config = dict(
    n_layer=15,
    norm='rmsnorm',
    norm_eps=1e-06,
    rope_base=10000.0,
    init='uniform',
    init_std_qkv=0.0406,
    init_std_down=0.00411,
    lr=0.000938,
    weight_decay=0.076,
    grad_clip=2.0,
    schedule='wsd',
    decay_fraction=0.826,
    decay_shape='sqrt',
)
MLP neurons of a small language model. Each row is named by its layer, matrix (gate and up: input weights; down: output weights) and neuron, and shows model dimensions 96-191. Each number is 500 + 25 x the weight over its row's rms, rounded and kept within 0 to 999. Numbers have three digits each. A neuron's up and down rows have the sign that makes its largest values positive.
Before each neuron's rows, "fires in" lists the words (lower case) most often at its 100 highest values on Wikipedia text that the model never trained on; "fires on" lists the tokens most often at its 100 highest values on Wikipedia text that the model never trained on.

fires in: "two", "to", "township", "the"
fires on: "o", "n", "en", "he", " to"
L6.gate793:495474481473508539509536512509466481475516510484532504481507529480486504507486486503516498526515505501525454449506509521517529520550494502488500531494532490530478457528521490544518519507543494514471528453496503533505497495510451478524515478489453531492485538508503498528518516471454526518
L6.up793:494513490554525450507541485525513503529514512501508517510548487506501516460491518460487528486507496520479476463557453495516489525507495524533505532497523458481489451449491471474496492522527522509499497479546470477492536502507503544500516500480513520528475477473526492488488471458443501466
L6.down793:478477499524450487488488498482546526512538493457522492493487532540527506525553504498532511483497509512487488486521470530516524489487474473486559492496515485472534502514518541491508497495487523457503521505501490555508496519461466519485464526513499493488450491477522481514505490510478521444

fires in: "new", "newspaper", "newly"
fires on: "ew", "á"
L3.gate351:544518464469536492480484492505465512483470431511460515490481518480496532524476484472499493493493525501531459471518498483461490526467499504438493539514473534480508500514493530514502537509465463512518505494470473510469505527545502476507523525532476526483520537462488557513559515471528560487
L3.up351:553473524506505485478494508496495486505475483492483519528510524478520495500484541496472506557520548488529517501510467480542509470514525509477504513491515470492471473524488516506472497512493538475461544534470512509514532534525460455534460481518497496475490481500513517447511501495497511499
L3.down351:484556488479474482483460496487465485536472475479496481506536506488511471529464486478549490482498532525491493508513463491500500502480473502480504500497504574496512474470506500528549524462514505494506502462472471495542464483516495496560494522525483521477512448497529489494506461482505524489

fires in: "who", "which", "while", "on"
fires on: " wh", " O", "c"
L2.gate126:492443504519498478492514504481484451451456522490480492524498495478486475511469507488504500516506502503501533479502524479455557567474506485473479461503508509527486510488536458500487471514492464463508503495491469481505537449483498477543484514515503519515550513528493452532463491516517490502
L2.up126:535513537516548505510504472501462466517531512459482526545506532529527541514503457539541491484486515520518507540490464514499510465486495540530467483494524440502535484511491495511523504489490520512502531497516515521519506512503487518476509511493555534493463475506460454487483493515483489519
L2.down126:470475452488485512485491537494518481520488493539496530525486485501506511494466498459481504513469493486502497497476488462500547508487547552498473495500498491479467532526507521456497475530534493515533494514465478522538503494502505462506474507486492479487504501478493531480548473524493472500

fires in: "by", "on"
fires on: " by", "O"
L2.gate820:520494485515502469455494525485524544462496460546505523467506477494476485466481521499513489500497517509483511542494514519500523479546487505522474515519539507555484549498542525473470479524496530466528461473545546480499542488473497482498515478493529527478504498492487537500483532522479477556
L2.up820:518503482511477506524538499504505489490522504526549477532505511483462521511521482513486485523546503520496535488469495500485538448474560501527490520500506507511508491498527519533498445479503513517491476492499471486473483476485469513509524499485462476538483497488547499503512468518518487513
L2.down820:539523504532518481493503480536530484496511535515532566504479545468508532499488530505507521518437501517480487543486495522515503502501535506473485523483493448504528520509480554522458507525495511488494498519477482515544493476506510519488489537521466538548498515464515526492497539500473529543

fires in: "john", "the", "since", "two", "after"
fires on: "n", "he", "e", "ce", "w", "is"
L9.gate480:512515428503451527495514526513505481487516525498514462520503532482538479459503485498488459455472468520490487445498517477510477502479530474522507502530489460494512500458525500539484490520508471539470528504450469527499564481484484497543536503526495524509513509481508491456487503526529442523
L9.up480:498531457500510509520530527493490471526500513476470526525488507510447488482459537482484512483451485531470503446530516514516503503503520483515467507500471514518480512504531489488508476520504500514452489501453475486446530514450504522501496508521539527456488498503469515460473469480508467480
L9.down480:524532527477489519499478530470511498524518479503526492445518485491537480537507521472496486529534458509468532533517471514514496477542513512480508527522506490527515488519492505519502509462494483500518518476528536486479490520429449548480435519494464455512489517527524512478505521504455555495

fires in: "which", "who", "while"
fires on: " wh", "H"
L2.gate35:455483463541516518490489482504468498467522539537505486551529490509515491493486515473469520539501474472475525502469484454520549563539466472514508540530469498488522481477566516434505456474463505526492494460486475500512509510500517505490544467503505513528520462520522500492497494503495509500
L2.up35:479487483473490503498494496538466523489515517480509500520486464501500514506491487546508517478540551485536480488478483488527514519513532519477490498489523504484480479508460509465453490460471456543508480516507489510463480547541505514518552497534534508481485517509491512501494504506499544494
L2.down35:495500452504495506454495541518520485495511488512497465546507479488481516481478502481467473539519520518517531554516525427501498500520499502548488518506482504494456497521469510540524506517566470466511489492533503486490443538467517476507497525508475464518507501546484511509507548573495474513

fires in: "is", "as", "into"
fires on: " is", " as", "o", "es", "s"
L11.gate701:531489509531494517477526496478521494555533503439476488486512488516523510474475501478513539494470506471494502510482552445556508507513566519527493495440494508510503488520520491471481536519513511470506466527482553509500477523467504521493495488488469534483499475426469506513463474490480478487
L11.up701:479525483549483505531506553489479531533485546528488531484469480521509508486479484481504473471479531470531483533474484519498538501512494529520469476460504529481520523517492551519464496481528462509495457491444506508510522457490543539487464522539453528537513470486476500518462489484513501451
L11.down701:531518501472498511481467510483500509476530487478490521484501518481483515497518515494513528477521493468511461527497517518491498512506543450548486476485496536512491504491466501534498521521485476492535460539512507534511520501549490492499479484500536540511505530466459540481465498478496542528

fires in: "had", "were", "was", "are", "area", "have"
fires on: "e", "ad", "re", " was"
L9.gate223:530506477475537529505482493532495534539475493508485533480511496501496483482517531505503459456510503484496494527475521479519487478482489509519489487474499477474519481546480498494489542478537506527510476469475501548503506544516494496508483492488490510510513517522495548527526547485517489519
L9.up223:462512539507468470488520489487478525504484466515510483510505540483503498475476485473525472493531533514473515481500536501541438502532516505492528491475495505518481522517472495486522473508513489518498527549520507490515535486518504526422491456527534505501507528518441467531466476530483507503
L9.down223:482503537496460490494492484522494488470538482489481470482501550515486500537505502494514536482530499539527467500473480526480511477481504503455521477482471518518444505515532523492529451483500490499519501536515477490514524474530498522489513521517477514508543476480482441453494482485473533489

fires in: "the", "syria"
fires on: " The", " the", "ri"
L5.gate191:509501448502516544511542493520562509503500528449510486507539498530548446497493483548479515461526490523512492475471524496518479466506519523485492491522516471545476455528519522500475490530505516508517457462450482487505521499492506490499521544480478498532505530489470489495531496512535521476
L5.up191:484488509539466482503492447524545510499523496535523541489525490491505500535477465514468517513497490478477494486549535496495460482494460521437505523513506491516533494497534459540523486500507524548475464491492482480521493527436462495459497530512475492488492496488494497476520486470482524478
L5.down191:496478553497443451453483504492526532497466475546533511455529503501473501505526485461487476529496469492491506518515500509490481485512484479453497526510514521454560515471494500500490492516487491524465507517532521474479498535484463505501500485498466526502469452509495522515502513479517533509

fires in: "by", "basketball", "football", "called"
fires on: " by", "all"
L2.gate449:558520509469515520469493517522529480510509540462498485449496450488513501486492492508504477521491494485537520544476476548513498485529454483461500524442529504466504492455510508503463486494492481487490463472518515487476539516501449501523502491472479495488529500480460532505556552480557474524
L2.up449:541493451483495510473471474492485461479517495514509475534544467486573495529511514537480473536550523470513533508476488475501511479516498480541504522508444562528523503494511477543507450503522536531454475534487523525518485517479503523474488545457466481481544502490512449463487543518503455497
L2.down449:482495473503545462448479518496520527520519456513519464509488516499546526499520461457511576508523499503532492508522452484504503503456504483534493515511478500493535475538463523474535531522509531509502506477503528477480544506497521490495516547520482493480483510495522480571515502517490556476

fires in: "the", "although"
fires on: "he", " The", "th", " the"
L6.gate717:511486517536508515551540457553535452491538507450466517490510487518517491498513484528512509514494498517480482450520485452512503515533490518479544519498515496538525489462516484537474481510516506527498532477487462495484519525481524504460517483535480486514523517459501500524507484484535472499
L6.up717:491496501465507505460494526494524487515507498491491488520548521491523503555504521498458518474514507481513476481479508480485469530495508477507483491474516517524534505483518488507478551480524514492459539514502473466459538541498516507534508505473475522516433498491516541510526469476445512490
L6.down717:523498522513524506531456519475509489470502509466536533466518502467519530487560477514501473481510488519494478485484542502532491493497499522514510528497480564482561460481532506506490463478474480471450496485491473469498475506481451527460518463511456494479514455464527493445526485521484524489

fires in: "new", "second", "economy"
fires on: "on", "ew", "k"
L3.gate267:507545551495477517500492460479483521496507507489476523521485517472475514501498480477488510571490508476526463524515522523505516474480532503489479486523456491479480465523482518478494493482467460509506487488544508543469492502528483481509485512536493499500502509491466537492523514531551543483
L3.up267:514531461499491461519486461508514527528494476492473539511518498501501490478533470515505512460511482472525538503505505515504484506510548481497452502471533493495496533472540477470497512506499507514456532486508532539541498549514553515505500485517506515506544479516519501453533532488475528511
L3.down267:502488524497511525519504538524487484500474483525543474510519543534490485481442494520507508492510459534500520531502498531508506520477524484469513484466507553482487499491483487542512521508496495496454534496517488558494505508528497503466495517501535560519493561477540505513515449510498520521

fires in: "has", "have", "was", "were", "be", "now"
fires on: "as", "e", " be", " was", "ow", "ly"
L11.gate534:487512487512478521480543463546525530518507465530490440472457541489473516472534499497528523462513480531514467511537539482520474510517497557507461469497470508516492522517527513476502525509513480473474501511493467503524487489532491462475525519464525472486488530477474512520530497486509506497
L11.up534:514512514487465442540524481475523470481513482512518513488530510485507484540460488497508489468507486515510543490492507491514510496470510495518464455441466470442518451532497497535459486525492475519456484535533487535497542500528530461471526468533520500511503522457484499503504548493509528521
L11.down534:489549513530453479527495469475474505510487484488537480507477494533455516477513540507518523518531479494485516521461506540475467517518522518520501503452522523505499494519479483438496478486500480499582484499496500456466488459516468497496532489460478508506450460521487497447480478502516479526

fires in: "a", "featuring"
fires on: " a", "e", "a", " an"
L9.gate1:491514486552490495505464517493522509486472480492503504488496491469513476457516480477517456458480503525479487521476517483504465463513533497450498504483503533524516493493502502492468527511504455490513486548494509498508537502473501460507492507530450541471485539462529510519488490499526515531
L9.up1:464485472528516530541502475498541534520510467521483498521538485471482505464494492520467538516524490503462512467488519494486485488487535489477467517514481469516474505504551501524504468526503490455464526478504482489522480503508532479520503519478502476512489493472549463445487466485532467513
L9.down1:500561527508515497525477522488501507482525502504496504445493491504538507450500497517510511500522533518509483468526483490474488518504524533523526498487513601497526453500513501493497518476502478521469437517466459468480544511515519508507497535460480518451493557500486525500486475478486484500

fires in: "football", "school", "final", "goals", "floor"
fires on: "o", "in", "t"
L9.gate317:489509479473500485527473521513504519476506499513502472543500456514498505525480500545491529537516499482534475506504531555507456497522515511491521498516513527476508512472511530516473501469516487516477505526528460530515494471538519479518482485490517474517498522464521480480509531545532510506
L9.up317:489486469513520510529488501525497452530489509481510523530536526498479486513478469451522533496503488536483491491520486464486468541518486505472481490513529505523504529525525490490501481491507504510501446511515493476511512528505478524519479504542466487497438474464480476508497533476499508488
L9.down317:467515485491504504490493534521433469472485478495521498504540490504506515503494483495448476462512456469512464497436490534448524495490482497503479506503574485447494473483507489516474475505511508497539470524527488547549437472507532474511464445479529489500499562502541514518522504536490508464

fires in: "are", "is", "were", "being", "became"
fires on: "re", "e", " is", "ing", "s"
L9.gate358:463543466480521495493554457492537483488479514467487520465523473523500503485496513515480522492509517497517457556483484490519499471497535525521479502506485520537483482519455548486494503477493494440510524519528514559518504511534488550470538454520488499551516501472504492491528515513534463500
L9.up358:483518499457514514479492485506523482499491538498529493461475540509544512486530515534496455503519486513508472518530526484492472481514527549487490509501478526511507514485507491527541503463483517524531476543489508504486544517495526529520494471556507467530480482535508511520458474467560457505
L9.down358:467502505537466453514517467497506485510502514495462517465516504488512476464471492521524491493495487494533477531526539535499478491503533496498521464443470516521535515498504530509519485452471486521531506546491522492501516506503506524492533489549493494523515525467461496444492528475491497508

fires in: "an", "name", "to", "any", "north", "a"
fires on: " an", "e", " a", " to", "th"
L6.gate658:467510501510485520499486512497525475504542480537520506493528556486483480495525556471495522517454447528504488507525492528543501492537505482490508510479509505510520509486514529454481565500474475500514488516483491541515496541531511459519523451484514483481530504453511513497464485534488532535
L6.up658:511530490483481505518510491542554521520489506510509504494538499562491534519494492537471519521456537509504511438476551503471474524508481540461488510522529465477495469511472496499481507503485489423504456492518521495538533457494518483487517469463461500507517491461534483491530540457472492446
L6.down658:496476500513473478549449494451523477495466489499496517534512504501508504526449503477526520531524481498497468480478512473450513491489483533455477526515480537484492507469552512489486466508526560527467481526468494516508502484523501533509493510441484478568488488513528466493458512529504497500